From a checkpoint of a small transformer trained on Wikipedia: biases, attention and MLP in parallel.
MLP neurons of a small language model. Each row is named by its layer, matrix (up: input weights; down: output weights) and neuron, and shows model dimensions 208-303. Each number is 200 + 20 x the weight over its row's rms, rounded and kept within 0 to 999.
Before each neuron's rows, "fires in" lists the words (lower case) most often at its 100 highest values on Wikipedia text that the model never trained on.

fires in: "had", "also", "have", "has"
L19.up831,198,206,186,219,199,200,205,191,195,201,206,181,197,236,173,231,184,190,173,195,206,162,219,203,193,180,186,181,186,205,196,208,211,191,236,221,203,210,200,223,214,189,233,190,219,217,175,236,165,205,195,224,159,190,180,188,217,164,239,219,227,194,222,190,191,177,159,191,227,179,198,211,195,206,227,203,188,184,190,184,207,208,196,188,174,203,207,207,213,184,200,222,190,214,192,198
L19.down831,205,207,202,149,171,204,165,191,180,199,215,174,234,182,250,259,186,197,206,200,179,151,177,209,210,228,212,213,182,176,223,211,187,234,180,192,192,196,185,210,208,157,203,217,224,219,173,173,243,178,164,241,187,211,180,213,186,163,208,199,210,191,179,169,204,200,193,218,202,204,173,224,199,202,164,208,222,220,181,183,211,198,207,210,189,219,182,217,199,194,202,217,215,187,198,220

fires in: "while", "when", "where", "time", "that"
L12.up929,228,168,223,190,181,179,186,213,154,198,169,199,197,175,220,201,186,191,224,231,214,196,216,193,202,194,175,167,236,209,189,190,164,215,200,209,202,184,181,196,224,179,209,211,229,211,228,206,200,195,218,170,190,194,188,191,224,230,190,185,195,260,202,179,228,172,202,195,213,243,207,191,213,222,181,184,195,232,183,214,232,180,212,223,230,172,228,193,220,206,198,216,219,191,216,197
L12.down929,160,206,193,199,207,199,174,171,195,213,181,190,185,188,159,208,232,207,193,184,205,194,168,155,219,210,160,229,199,221,161,162,185,186,194,190,197,180,176,172,179,227,194,215,177,210,162,211,195,188,214,204,203,156,198,172,216,198,215,232,216,215,207,184,231,189,202,198,220,221,221,237,206,243,182,219,192,212,206,193,230,232,212,224,207,177,214,227,212,201,183,211,204,204,197,182

fires in: "are", "is", "known", "were", "consists"
L18.up896,238,194,236,185,188,188,184,188,215,215,168,187,204,189,171,188,220,191,207,211,166,197,197,197,201,226,222,193,190,204,215,210,214,229,188,187,190,219,160,195,198,196,217,186,208,186,197,214,217,217,217,158,167,199,159,209,188,185,217,176,227,181,189,177,224,220,226,176,189,175,186,206,197,236,189,228,194,182,162,214,211,172,211,168,169,197,237,196,194,198,196,203,241,180,195,204
L18.down896,160,202,217,182,198,185,189,208,193,219,164,177,217,223,205,222,206,196,226,186,203,160,171,214,190,201,203,191,195,187,242,206,193,201,182,206,230,195,194,209,220,144,199,202,163,203,192,208,226,213,209,190,227,191,226,220,206,213,201,228,188,197,205,181,196,220,212,210,204,201,201,221,155,208,219,175,196,178,220,195,244,206,162,143,215,192,220,169,159,180,211,226,201,209,189,205

fires in: "the"
L19.up1099,171,252,231,178,193,186,213,211,162,186,201,204,195,199,204,181,244,201,197,202,225,202,161,202,179,217,215,209,232,191,183,227,237,207,216,207,203,211,223,161,170,191,215,204,213,184,182,202,174,224,244,182,196,203,224,223,169,182,197,187,167,199,167,191,160,211,178,204,201,139,196,195,213,201,228,193,193,205,224,231,171,192,189,186,193,186,198,256,207,199,193,197,191,177,181,190
L19.down1099,157,232,206,180,218,184,228,203,203,189,261,226,261,199,224,201,221,222,229,222,149,212,186,193,247,225,180,207,199,185,172,206,204,188,212,211,203,221,210,202,183,185,184,219,216,180,199,228,207,197,209,185,232,174,191,188,168,188,183,200,188,229,174,192,193,197,205,193,224,198,179,169,169,185,197,194,194,204,211,228,165,222,194,180,221,166,199,182,246,221,191,188,188,188,202,209

fires in: "at", "by", "on", "in", "to"
L13.up692,176,140,233,204,234,184,191,189,193,173,214,199,196,208,203,173,206,204,166,207,208,187,253,177,198,220,187,220,210,183,199,200,211,194,222,158,208,188,212,192,202,183,140,184,173,198,224,205,205,193,145,189,195,205,198,190,222,239,231,200,204,167,183,201,180,175,213,210,169,182,191,209,168,198,223,188,213,192,201,202,194,155,207,197,233,244,202,218,215,196,205,204,176,187,184,155
L13.down692,207,180,148,193,214,216,187,233,200,193,200,191,214,205,173,217,200,212,215,203,179,199,196,178,232,178,232,194,155,219,202,201,199,193,188,254,177,179,215,220,221,200,192,227,226,208,184,186,202,201,196,194,178,209,204,211,212,191,202,190,194,188,228,185,212,206,209,195,223,219,219,185,195,168,199,225,182,218,204,202,203,196,191,169,219,204,192,208,202,215,225,204,232,148,186,187

fires in: "had", "red", "have", "first", "having", "ve"
L12.up782,166,201,206,196,204,235,201,182,159,192,209,195,226,228,188,197,191,208,197,181,205,190,212,219,233,221,183,185,216,174,231,227,172,236,190,203,219,209,200,211,217,188,220,218,180,207,163,176,242,192,195,209,184,186,165,160,172,199,198,242,227,237,199,181,224,218,175,180,214,191,170,269,200,174,203,225,163,236,218,225,196,200,159,185,220,162,253,178,191,143,231,209,172,215,213,219
L12.down782,150,191,206,178,202,199,178,176,215,218,205,182,200,203,211,195,210,216,201,199,213,187,214,190,228,219,226,211,215,142,191,194,203,205,209,205,188,170,187,207,173,195,194,195,197,178,205,214,227,218,184,195,187,180,204,195,189,192,224,204,197,226,193,200,176,209,193,203,234,224,171,207,200,163,204,209,215,171,205,167,196,229,224,246,200,201,199,181,183,175,199,169,198,205,187,200

fires in: "her", "his", "drawings"
L4.up566,209,220,168,210,217,241,191,183,170,190,199,131,219,200,168,232,202,189,228,184,216,159,198,199,188,195,212,179,198,205,223,213,175,222,196,185,198,218,212,199,181,186,227,216,204,191,209,188,190,198,219,206,237,187,210,210,191,176,227,203,185,197,228,205,202,208,219,197,205,196,175,200,235,228,187,210,181,187,201,174,204,217,162,202,188,196,219,175,175,198,219,216,227,212,208,159
L4.down566,167,209,129,198,201,192,182,228,185,232,188,201,239,218,244,219,169,230,210,195,233,199,168,216,234,199,200,211,173,192,204,214,223,187,170,189,183,213,164,200,178,213,187,188,212,227,187,170,166,184,194,186,191,189,199,218,190,204,204,216,218,195,214,187,184,201,157,219,173,179,189,206,177,144,219,208,183,173,203,186,197,216,215,220,189,200,178,174,237,197,191,199,227,191,202,218

fires in: "career", "that", "which", "only", "also", "laws"
L4.up822,155,173,224,196,176,195,219,191,164,204,231,191,228,218,224,204,249,199,215,205,230,183,180,201,200,184,232,214,183,218,182,185,184,186,204,208,217,238,217,196,233,177,172,194,236,236,198,190,194,177,204,229,211,159,215,188,207,212,221,178,198,199,202,190,216,185,191,198,197,201,198,222,223,223,245,179,198,222,199,155,187,223,224,218,218,206,184,183,210,179,207,199,221,190,209,196
L4.down822,197,190,233,205,166,207,212,190,191,206,211,231,225,209,182,194,219,202,218,186,244,206,170,190,207,191,191,182,192,195,194,180,158,203,202,206,167,227,208,192,214,173,183,209,207,200,212,215,194,192,198,189,229,217,175,146,184,182,143,229,251,179,162,200,191,198,230,215,222,199,216,219,221,204,199,201,207,210,206,205,193,209,164,189,220,208,221,202,188,206,161,228,212,211,171,212

fires in: "in", "series", "of", "traditional", "movie"
L11.up1077,218,136,212,176,189,172,207,176,209,221,199,215,200,207,182,198,183,231,194,173,208,186,211,197,185,178,202,221,196,202,186,173,187,209,219,199,211,181,195,208,152,194,194,215,198,214,183,242,239,186,190,220,237,178,171,211,196,183,224,219,226,188,231,181,183,215,185,156,207,215,206,193,201,183,207,218,188,200,230,213,193,204,213,189,195,178,208,171,213,191,175,197,213,177,150,236
L11.down1077,217,226,232,247,208,170,207,191,199,206,216,219,215,201,215,201,213,190,215,200,172,239,221,224,226,249,209,229,188,202,213,204,198,182,198,215,195,179,187,186,216,183,226,179,204,150,199,198,201,168,202,216,175,193,200,219,225,218,196,183,148,183,188,193,217,215,192,196,171,188,178,195,214,205,212,165,186,222,155,223,199,195,204,244,189,208,204,206,202,215,170,226,189,201,201,195

fires in: "the"
L11.up813,188,211,201,172,202,181,193,195,207,191,233,189,223,166,190,209,183,199,171,186,212,205,178,182,184,197,209,193,217,181,183,205,188,203,183,207,173,211,211,216,203,208,204,213,196,204,199,219,193,211,204,196,231,219,236,253,227,205,216,175,189,185,226,203,200,216,164,197,193,207,227,174,214,213,187,202,210,191,181,221,237,202,229,155,190,182,242,215,200,179,224,197,181,156,166,175
L11.down813,222,232,199,196,216,184,198,198,168,199,229,212,227,203,196,219,207,221,158,175,199,221,178,226,167,212,182,176,184,202,218,195,191,197,213,209,193,191,214,217,223,208,175,218,171,195,185,228,195,204,187,200,188,198,173,229,182,226,183,200,235,208,177,194,181,199,170,167,229,153,205,181,214,207,189,203,195,208,211,242,195,193,188,138,202,184,208,182,209,209,204,182,184,204,209,221

fires in: "of", "in", "a", "with", "to"
L12.up518,200,159,196,160,222,206,190,191,235,193,222,203,179,190,203,198,168,212,122,214,198,185,174,226,169,190,205,188,207,188,184,204,171,205,178,189,229,206,201,182,183,186,172,182,189,180,204,200,200,189,179,213,212,194,204,215,195,203,200,216,179,199,171,160,177,141,197,215,221,204,193,215,219,181,213,182,193,153,232,189,179,230,215,198,210,232,193,168,195,188,216,226,184,177,186,197
L12.down518,206,185,186,202,215,234,205,205,188,177,183,221,173,198,221,201,187,158,204,181,198,236,188,204,195,219,189,203,198,199,194,214,222,195,211,185,212,206,230,209,193,164,198,193,199,150,224,179,214,197,198,225,204,217,212,167,211,215,217,209,173,208,141,139,204,174,197,186,223,179,214,259,216,207,196,183,201,193,202,232,233,196,201,157,211,209,183,193,204,202,198,211,220,218,233,209

fires in: "a", "most", "to", "not", "respectively"
L12.up183,190,208,154,194,187,201,208,169,254,188,215,199,212,192,237,154,158,170,192,199,172,232,157,188,185,233,215,193,166,220,198,217,214,213,208,196,163,200,215,167,193,176,190,233,203,201,201,209,213,218,210,195,195,195,210,198,202,175,204,191,188,208,223,198,200,143,175,214,161,207,201,160,215,225,216,200,206,201,202,202,208,188,243,195,192,229,198,203,172,202,173,166,214,208,221,203
L12.down183,195,223,191,152,232,207,173,193,185,163,201,215,192,193,220,183,198,195,244,228,223,183,195,208,214,192,227,216,200,209,227,194,212,197,168,205,182,179,187,193,224,197,194,160,182,194,214,166,182,217,189,209,178,225,221,201,190,235,175,203,201,200,173,173,210,226,192,206,204,197,191,225,202,193,203,186,216,212,228,222,225,200,258,210,248,205,187,205,182,170,230,188,179,208,197,186

fires in: "had", "the", "s", "do", "meaning", "whom"
L4.up623,183,202,219,198,202,179,182,245,196,210,219,182,188,228,184,181,183,181,205,201,193,210,198,195,207,163,179,178,222,192,169,181,191,170,168,203,213,193,180,189,154,218,191,209,201,157,211,209,234,229,208,180,235,210,208,207,234,196,196,211,199,221,202,209,215,211,188,213,219,190,172,218,243,179,219,229,206,182,206,191,219,217,223,204,194,159,170,212,163,227,215,209,224,167,188,216
L4.down623,210,209,197,202,217,212,221,187,184,178,182,186,189,229,184,209,196,198,209,170,218,181,174,216,171,210,153,184,200,215,186,195,236,194,209,212,186,232,150,218,242,194,201,196,173,225,174,205,212,199,144,194,191,196,194,194,184,182,192,191,195,204,191,202,187,191,192,158,228,200,236,196,207,210,172,190,222,212,203,219,175,186,179,183,212,217,231,179,184,186,211,160,193,197,202,200

fires in: "her", "the", "his", "for", "from"
L13.up1184,224,213,173,195,196,194,197,214,164,208,196,191,180,203,187,207,211,179,228,201,231,203,203,209,183,196,204,181,243,207,221,218,202,241,174,194,254,204,195,227,189,202,210,185,213,198,204,231,201,214,189,193,225,221,216,219,182,207,177,198,223,208,209,208,176,226,168,204,200,166,177,221,175,189,215,203,156,225,212,196,178,212,183,197,179,223,214,226,142,213,174,189,200,191,204,217
L13.down1184,190,207,200,201,230,216,180,239,203,201,202,213,200,199,199,204,191,198,163,187,228,195,165,205,191,201,183,207,168,186,160,212,178,177,180,234,201,191,220,208,193,197,154,180,223,225,196,201,216,207,195,216,222,182,200,211,241,209,212,192,191,192,166,216,228,219,179,211,252,167,200,205,210,192,210,142,248,169,208,238,183,212,196,215,203,196,198,151,201,193,213,170,173,192,227,215

fires in: "as", "since", "by", "to"
L13.up1114,176,177,213,172,217,195,185,210,188,191,214,237,197,189,190,186,176,207,188,218,226,213,188,171,186,195,204,183,197,180,183,195,236,208,199,181,200,207,197,191,184,213,192,184,180,228,191,185,211,201,192,206,166,210,209,186,225,224,180,209,189,174,213,177,177,210,228,153,219,233,189,206,195,197,201,196,187,201,194,202,202,184,212,189,182,220,198,236,254,193,222,199,215,171,200,247
L13.down1114,200,229,161,212,193,208,220,195,239,232,214,193,198,206,189,182,153,229,229,186,187,212,165,208,154,229,158,187,204,221,197,206,190,202,232,204,223,199,194,235,190,210,220,173,185,193,182,168,177,198,203,216,173,199,175,227,229,184,218,174,228,233,195,179,192,227,236,204,227,199,207,220,239,198,204,213,170,182,178,219,216,178,206,229,195,197,198,210,185,200,188,211,169,243,161,246

fires in: "the", "of", "each", "one", "chairman", "in"
L13.up956,182,190,173,173,219,211,196,204,205,227,170,169,201,225,161,191,205,179,188,216,197,224,201,226,188,195,202,159,201,209,190,227,202,213,215,176,209,236,184,205,145,207,246,211,209,196,193,173,191,201,241,190,173,203,225,182,207,203,181,181,211,190,154,179,188,191,204,205,245,175,185,182,187,186,192,192,193,188,203,216,171,231,216,204,200,198,217,216,203,161,227,172,168,215,182,182
L13.down956,211,199,247,204,145,168,210,204,168,207,195,224,208,195,218,200,153,212,167,208,182,220,220,195,174,210,193,212,203,200,222,197,202,176,189,201,182,193,187,198,212,211,163,172,238,196,191,221,180,200,205,242,185,208,224,201,203,191,200,197,168,212,162,227,202,213,210,208,200,180,198,209,211,174,196,200,202,202,206,184,213,205,176,195,225,201,200,191,180,212,181,195,192,194,196,208

fires in: "in", "of", "that", "however"
L12.up1279,179,184,224,189,247,196,191,204,202,225,238,221,215,196,225,217,198,195,208,221,205,191,180,204,236,180,213,163,182,189,193,165,191,227,228,220,171,180,230,202,201,208,193,190,159,205,179,200,207,209,188,237,208,200,198,172,169,219,200,201,206,197,184,194,201,214,188,225,206,191,210,208,219,196,190,175,214,191,243,213,206,192,176,185,196,184,183,231,203,178,196,244,215,196,216,236
L12.down1279,194,228,165,214,211,159,177,191,201,196,184,212,222,176,153,206,236,189,188,208,190,214,194,193,197,197,184,202,220,202,202,206,201,215,231,210,189,188,217,178,191,197,184,224,206,159,223,172,203,227,212,184,225,200,190,199,235,194,210,183,200,220,208,198,218,230,178,203,211,196,179,187,208,214,205,225,199,209,190,249,194,211,185,239,208,165,189,202,233,193,156,177,198,226,208,182

fires in: "that", "because", "when", "however", "but"
L12.up1113,186,213,194,179,165,247,188,212,193,193,194,209,201,221,175,236,183,168,196,222,202,188,183,151,210,221,193,180,221,206,187,170,164,228,203,188,208,221,223,190,187,178,203,192,213,184,193,210,176,202,189,232,167,207,204,180,204,198,172,199,215,180,195,217,178,204,214,214,256,192,201,206,174,223,204,193,198,227,202,202,204,190,190,157,215,220,200,158,202,177,226,234,223,214,168,231
L12.down1113,204,187,187,180,180,194,209,186,227,220,196,224,221,208,172,220,184,247,188,196,155,225,178,224,200,201,221,168,189,183,205,198,192,187,204,242,159,197,167,215,172,196,211,178,217,233,158,190,169,186,182,167,188,229,205,193,198,183,221,178,182,214,173,217,195,225,202,236,169,210,166,209,178,207,227,207,208,199,213,168,179,184,229,188,162,215,180,198,224,192,183,221,209,174,227,184

fires in: "that", "played", "to"
L11.up1036,174,234,218,205,219,189,197,216,196,196,163,192,151,209,178,194,209,210,174,182,223,187,209,213,165,229,218,213,189,212,176,213,185,196,189,210,189,204,195,159,209,183,216,192,182,189,202,204,179,194,176,213,215,227,204,174,194,245,199,182,187,213,181,204,159,194,220,223,181,249,185,208,193,201,199,193,205,209,214,191,194,166,208,186,194,175,236,200,225,196,227,253,232,146,196,200
L11.down1036,177,202,203,229,174,210,182,238,198,166,192,172,190,214,192,206,250,200,202,168,225,170,194,198,217,191,251,229,213,203,207,246,191,208,215,196,184,181,182,210,240,200,216,179,215,180,185,200,184,244,213,238,200,205,169,223,184,219,201,176,166,219,201,195,220,199,191,195,202,236,228,201,165,183,165,174,216,201,188,205,196,197,223,196,196,193,185,197,214,224,212,198,175,177,234,149

fires in: "in", "of", "party"
L18.up66,228,207,219,202,189,162,214,168,193,189,210,198,192,184,182,212,175,223,194,171,196,206,198,232,157,190,169,188,226,165,202,201,193,203,206,174,193,211,174,213,197,179,209,185,177,203,189,191,232,215,244,212,213,197,179,137,171,180,226,207,196,206,188,154,195,220,192,175,210,152,205,187,217,184,218,165,188,182,228,220,227,187,190,226,182,204,198,182,190,213,200,192,189,200,185,186
L18.down66,228,201,200,212,213,214,200,195,153,210,184,189,218,207,206,185,183,180,177,224,197,205,232,195,205,211,207,220,175,233,210,170,209,199,205,204,213,199,210,188,180,250,185,166,172,195,197,206,175,206,210,170,182,211,191,189,207,218,242,240,176,206,150,186,230,231,194,197,200,237,170,200,206,163,189,182,173,195,184,206,164,186,180,186,215,194,204,211,184,201,199,193,195,202,207,204

fires in: "and", "but", "who", "to", "as"
L12.up347,194,206,221,211,237,230,203,174,207,209,189,204,204,232,210,228,194,189,186,231,196,189,170,171,197,225,182,163,221,215,198,200,195,200,236,219,206,199,208,193,209,215,220,205,182,179,221,205,188,217,190,214,233,206,187,193,168,170,193,233,199,207,197,203,187,203,219,175,208,198,198,223,214,210,211,205,225,186,185,202,192,179,185,177,164,184,184,209,192,191,197,195,209,183,187,237
L12.down347,215,170,184,202,162,181,195,194,189,196,143,177,215,230,212,199,204,189,237,138,165,180,183,204,184,201,212,221,152,204,234,195,198,206,190,202,233,253,215,210,166,235,210,229,190,161,208,178,227,203,207,176,183,197,211,224,205,236,204,232,215,224,205,141,174,228,179,214,172,203,199,217,199,195,205,197,207,209,211,179,184,220,209,162,229,222,224,209,185,197,189,194,222,198,195,232

fires in: "which", "it", "that", "who", "character"
L13.up170,162,215,228,204,189,209,214,207,204,221,181,219,179,220,183,191,183,222,211,175,223,179,163,203,169,195,197,203,213,211,202,207,211,204,191,179,219,206,231,203,215,216,209,182,205,191,227,161,205,151,189,238,234,185,184,189,200,196,168,224,208,215,196,212,210,177,218,218,206,196,160,216,244,203,177,222,201,217,185,184,227,177,191,173,223,200,214,205,214,194,181,184,222,204,205,162
L13.down170,216,213,205,236,184,184,204,196,201,228,201,242,191,183,209,207,206,221,185,210,249,209,199,203,196,215,230,223,214,162,177,210,206,218,195,182,204,219,210,198,158,233,197,196,216,201,189,205,182,190,208,181,207,250,221,174,187,207,172,195,181,196,189,192,229,157,192,198,190,191,208,197,191,191,201,216,183,198,214,192,223,218,178,183,208,218,201,199,197,193,221,206,209,192,183,206

fires in: "that", "where", "when", "it", "there"
L13.up148,188,220,188,191,233,194,228,208,153,224,175,180,193,181,173,189,176,222,203,217,205,196,198,185,188,212,228,200,192,198,172,207,195,220,191,210,249,209,248,205,228,194,219,197,189,185,192,185,207,203,231,166,195,244,206,200,188,150,217,213,197,251,200,186,225,184,180,212,200,210,212,209,217,229,185,176,194,215,208,203,220,204,198,189,190,234,231,204,215,190,181,211,182,196,191,193
L13.down148,180,221,219,219,182,197,223,177,212,213,185,196,219,162,223,231,217,224,211,162,197,196,196,193,212,218,157,210,233,205,212,200,203,227,180,208,190,241,189,209,192,185,185,187,192,194,216,214,186,188,214,224,219,183,212,185,208,159,182,198,203,224,222,218,187,168,186,226,199,201,198,250,217,185,205,189,182,198,233,190,186,252,230,171,194,193,200,185,209,171,211,215,175,202,217,198

fires in: "in", "of"
L11.up133,222,189,200,178,209,202,194,205,251,175,206,223,201,206,221,209,206,205,207,197,208,167,174,240,174,190,177,188,235,171,182,195,187,202,195,201,183,179,167,203,158,218,210,198,186,186,216,200,206,225,207,220,194,194,222,212,167,198,210,212,217,210,208,187,194,230,190,206,218,173,235,227,166,220,206,196,199,208,198,204,182,215,226,207,224,187,221,207,185,208,196,207,239,139,201,220
L11.down133,186,202,210,219,194,172,197,203,170,216,193,209,178,185,183,161,206,179,226,201,139,208,203,210,217,213,212,212,176,192,204,225,182,184,214,236,214,180,201,205,206,213,196,197,171,180,200,190,218,193,165,178,209,186,197,186,154,222,202,213,180,187,176,187,241,226,198,179,188,209,205,227,163,232,199,198,229,223,211,204,199,170,198,174,207,173,194,169,195,204,169,232,201,225,203,204

fires in: "of", "to", "in", "though"
L4.up478,226,178,205,215,179,212,188,230,214,205,161,215,162,213,194,200,164,190,203,197,210,148,166,181,219,203,209,203,221,237,185,207,181,193,197,241,217,179,197,177,156,213,223,180,194,192,253,164,250,235,195,207,208,197,198,201,224,249,201,204,225,253,177,158,174,195,157,174,199,197,209,186,217,195,213,195,212,217,223,214,174,205,198,208,203,198,199,224,205,188,195,175,199,176,176,181
L4.down478,190,181,215,192,175,156,222,186,207,211,238,197,217,203,197,233,246,207,201,201,207,225,184,208,200,231,207,225,181,186,220,174,178,183,182,232,201,239,250,195,226,222,210,213,195,223,210,198,199,160,164,249,180,209,181,167,205,228,179,193,165,184,232,200,230,210,223,195,202,234,214,208,205,220,200,210,175,228,168,196,172,196,202,186,221,165,192,217,215,208,221,185,230,226,179,213

fires in: "is", "are", "found"
L11.up231,191,201,212,202,211,198,174,189,160,180,206,178,154,201,204,225,231,212,186,191,192,182,216,178,211,221,186,192,192,202,184,194,207,204,178,247,196,211,222,206,250,212,192,200,215,214,228,208,214,174,210,190,218,212,219,189,211,178,188,169,211,160,232,194,214,170,225,217,175,206,174,209,217,197,169,223,209,192,216,203,201,217,201,164,194,243,181,217,188,204,192,210,210,203,205,222
L11.down231,199,202,201,236,195,212,195,199,171,193,215,182,179,218,200,174,213,225,231,208,221,183,185,228,220,194,186,201,203,187,217,212,170,191,165,199,206,203,193,208,208,192,204,179,209,191,184,227,228,173,201,182,199,196,233,218,171,191,163,183,229,214,210,195,137,169,236,219,198,213,200,220,211,219,199,197,204,228,225,193,209,220,208,178,204,188,203,190,203,185,203,204,191,196,220,188

fires in: "the", "red", "communist"
L19.up857,189,199,203,210,184,198,166,232,186,168,240,169,197,229,213,215,196,185,168,177,225,201,191,196,187,208,176,214,192,177,187,199,202,190,206,211,168,177,200,197,205,191,181,195,202,195,217,181,206,254,192,209,175,169,211,251,190,197,217,172,213,174,191,185,176,211,196,185,208,186,210,209,210,176,204,172,200,223,198,230,186,195,163,201,192,206,207,181,208,222,190,192,229,190,155,211
L19.down857,200,204,248,185,200,192,207,169,197,209,227,202,227,192,205,208,235,192,212,202,196,163,192,219,197,234,198,254,224,201,189,186,208,209,179,214,192,184,172,200,201,175,197,200,204,232,224,234,200,213,201,203,214,219,171,221,149,193,191,176,218,204,176,222,194,201,201,193,187,183,240,175,191,199,196,202,200,209,210,242,196,212,234,152,190,214,202,199,182,202,202,207,193,199,182,199

fires in: "the"
L4.up682,181,191,202,173,213,146,204,240,208,198,195,213,184,210,208,209,225,202,185,194,179,192,167,179,168,220,195,198,175,193,229,212,204,246,231,209,201,209,217,200,177,200,215,221,193,198,181,216,193,237,220,183,208,178,218,181,199,189,210,207,243,206,217,229,227,202,195,202,207,204,203,197,196,206,183,182,242,201,180,190,199,179,175,179,218,210,190,189,170,158,244,177,231,189,185,237
L4.down682,217,223,209,241,164,162,198,196,201,188,239,179,212,208,229,191,218,192,202,184,227,238,162,200,211,203,179,196,170,184,218,197,203,199,227,196,206,208,225,219,219,226,181,193,193,194,203,191,199,163,200,202,211,193,247,224,193,219,182,199,235,244,205,201,201,234,201,182,185,215,219,180,202,194,231,209,184,210,207,215,173,202,172,96,192,206,192,183,200,198,217,180,212,182,198,229

fires in: "when", "if", "s", "got", "get", "that"
L12.up537,195,190,209,225,208,170,204,211,177,188,213,193,203,179,212,201,182,227,186,203,213,185,244,194,209,238,209,197,192,222,166,196,192,208,248,196,184,194,183,231,198,189,222,197,220,188,233,231,195,174,213,223,197,204,209,187,174,214,202,168,182,202,198,186,236,166,193,175,207,194,208,215,215,208,251,193,163,208,217,212,176,204,175,176,207,205,189,208,232,172,220,216,208,186,209,219
L12.down537,188,224,209,173,221,232,181,197,198,193,230,224,207,182,225,214,192,199,199,196,183,184,165,227,200,199,192,181,204,192,140,200,178,212,217,212,175,224,210,198,162,209,150,212,224,236,169,196,196,189,202,180,196,176,246,175,240,222,213,204,216,200,216,193,216,156,231,197,189,230,183,193,193,215,198,217,184,217,209,185,206,176,214,194,181,208,198,235,224,181,206,217,216,193,202,203

fires in: "however", "but", "although", "as", "though", "particularly"
L4.up1122,207,183,229,194,224,203,246,178,185,204,196,195,220,250,213,233,216,240,231,207,207,200,201,187,215,170,203,178,213,202,181,165,217,197,173,201,202,209,179,176,162,200,197,165,206,274,219,191,179,195,214,218,228,217,234,218,203,227,224,189,222,191,186,190,182,217,189,188,229,190,161,207,189,169,194,172,210,193,178,225,223,186,201,192,172,170,225,193,210,198,206,227,191,177,185,182
L4.down1122,225,169,210,188,206,233,184,236,213,193,209,190,216,236,195,197,218,202,203,193,220,179,204,184,195,171,208,161,166,204,172,235,208,209,210,234,183,225,166,222,192,205,219,194,172,177,206,211,218,201,187,157,193,207,212,233,222,208,205,202,234,175,185,163,188,217,200,188,235,202,214,192,194,249,211,192,186,194,187,202,225,222,198,192,234,182,202,175,206,205,188,208,259,186,186,222

fires in: "that", "to", "because", "for", "made", "of"
L11.up908,215,167,211,216,202,192,207,247,164,217,177,192,171,214,168,178,208,180,193,181,202,204,221,216,188,215,190,156,179,200,164,206,182,202,199,214,180,195,200,210,184,186,210,182,193,189,231,195,150,229,232,168,206,215,200,208,187,187,198,183,184,193,180,219,175,237,205,212,179,221,171,224,172,204,219,207,215,186,214,230,217,183,234,234,200,208,182,219,187,187,181,208,206,181,196,197
L11.down908,223,208,191,212,209,193,184,233,164,201,180,215,199,207,217,219,226,239,196,212,208,237,251,222,210,193,243,186,233,143,188,205,210,201,198,154,212,210,241,192,198,188,210,211,201,179,195,161,216,230,171,188,212,196,215,210,225,168,205,175,214,207,210,182,207,225,202,229,203,209,192,192,170,216,190,182,171,256,214,239,196,207,247,191,204,188,152,193,215,189,224,205,190,177,199,180

fires in: "in", "from", "on", "as", "by"
L12.up98,220,199,203,157,218,206,178,202,223,233,208,231,228,189,204,154,219,220,176,185,181,175,175,178,202,201,224,198,205,204,234,209,212,213,216,183,198,229,164,192,195,211,189,176,183,188,199,194,186,181,223,218,221,158,188,191,205,169,223,206,148,190,236,169,182,209,247,184,194,200,174,177,173,198,230,201,195,220,203,202,204,202,188,227,191,156,206,233,235,196,190,229,204,206,192,170
L12.down98,173,185,155,228,223,169,135,221,221,193,200,207,180,195,175,216,193,238,231,198,216,210,230,232,196,222,187,206,200,219,216,191,201,205,212,205,228,210,229,211,219,191,175,195,220,219,199,196,213,213,177,172,191,216,195,198,206,220,158,161,204,253,188,206,214,187,219,211,189,214,239,180,229,174,200,223,183,207,206,233,234,146,192,190,201,206,223,179,175,220,182,194,188,207,207,205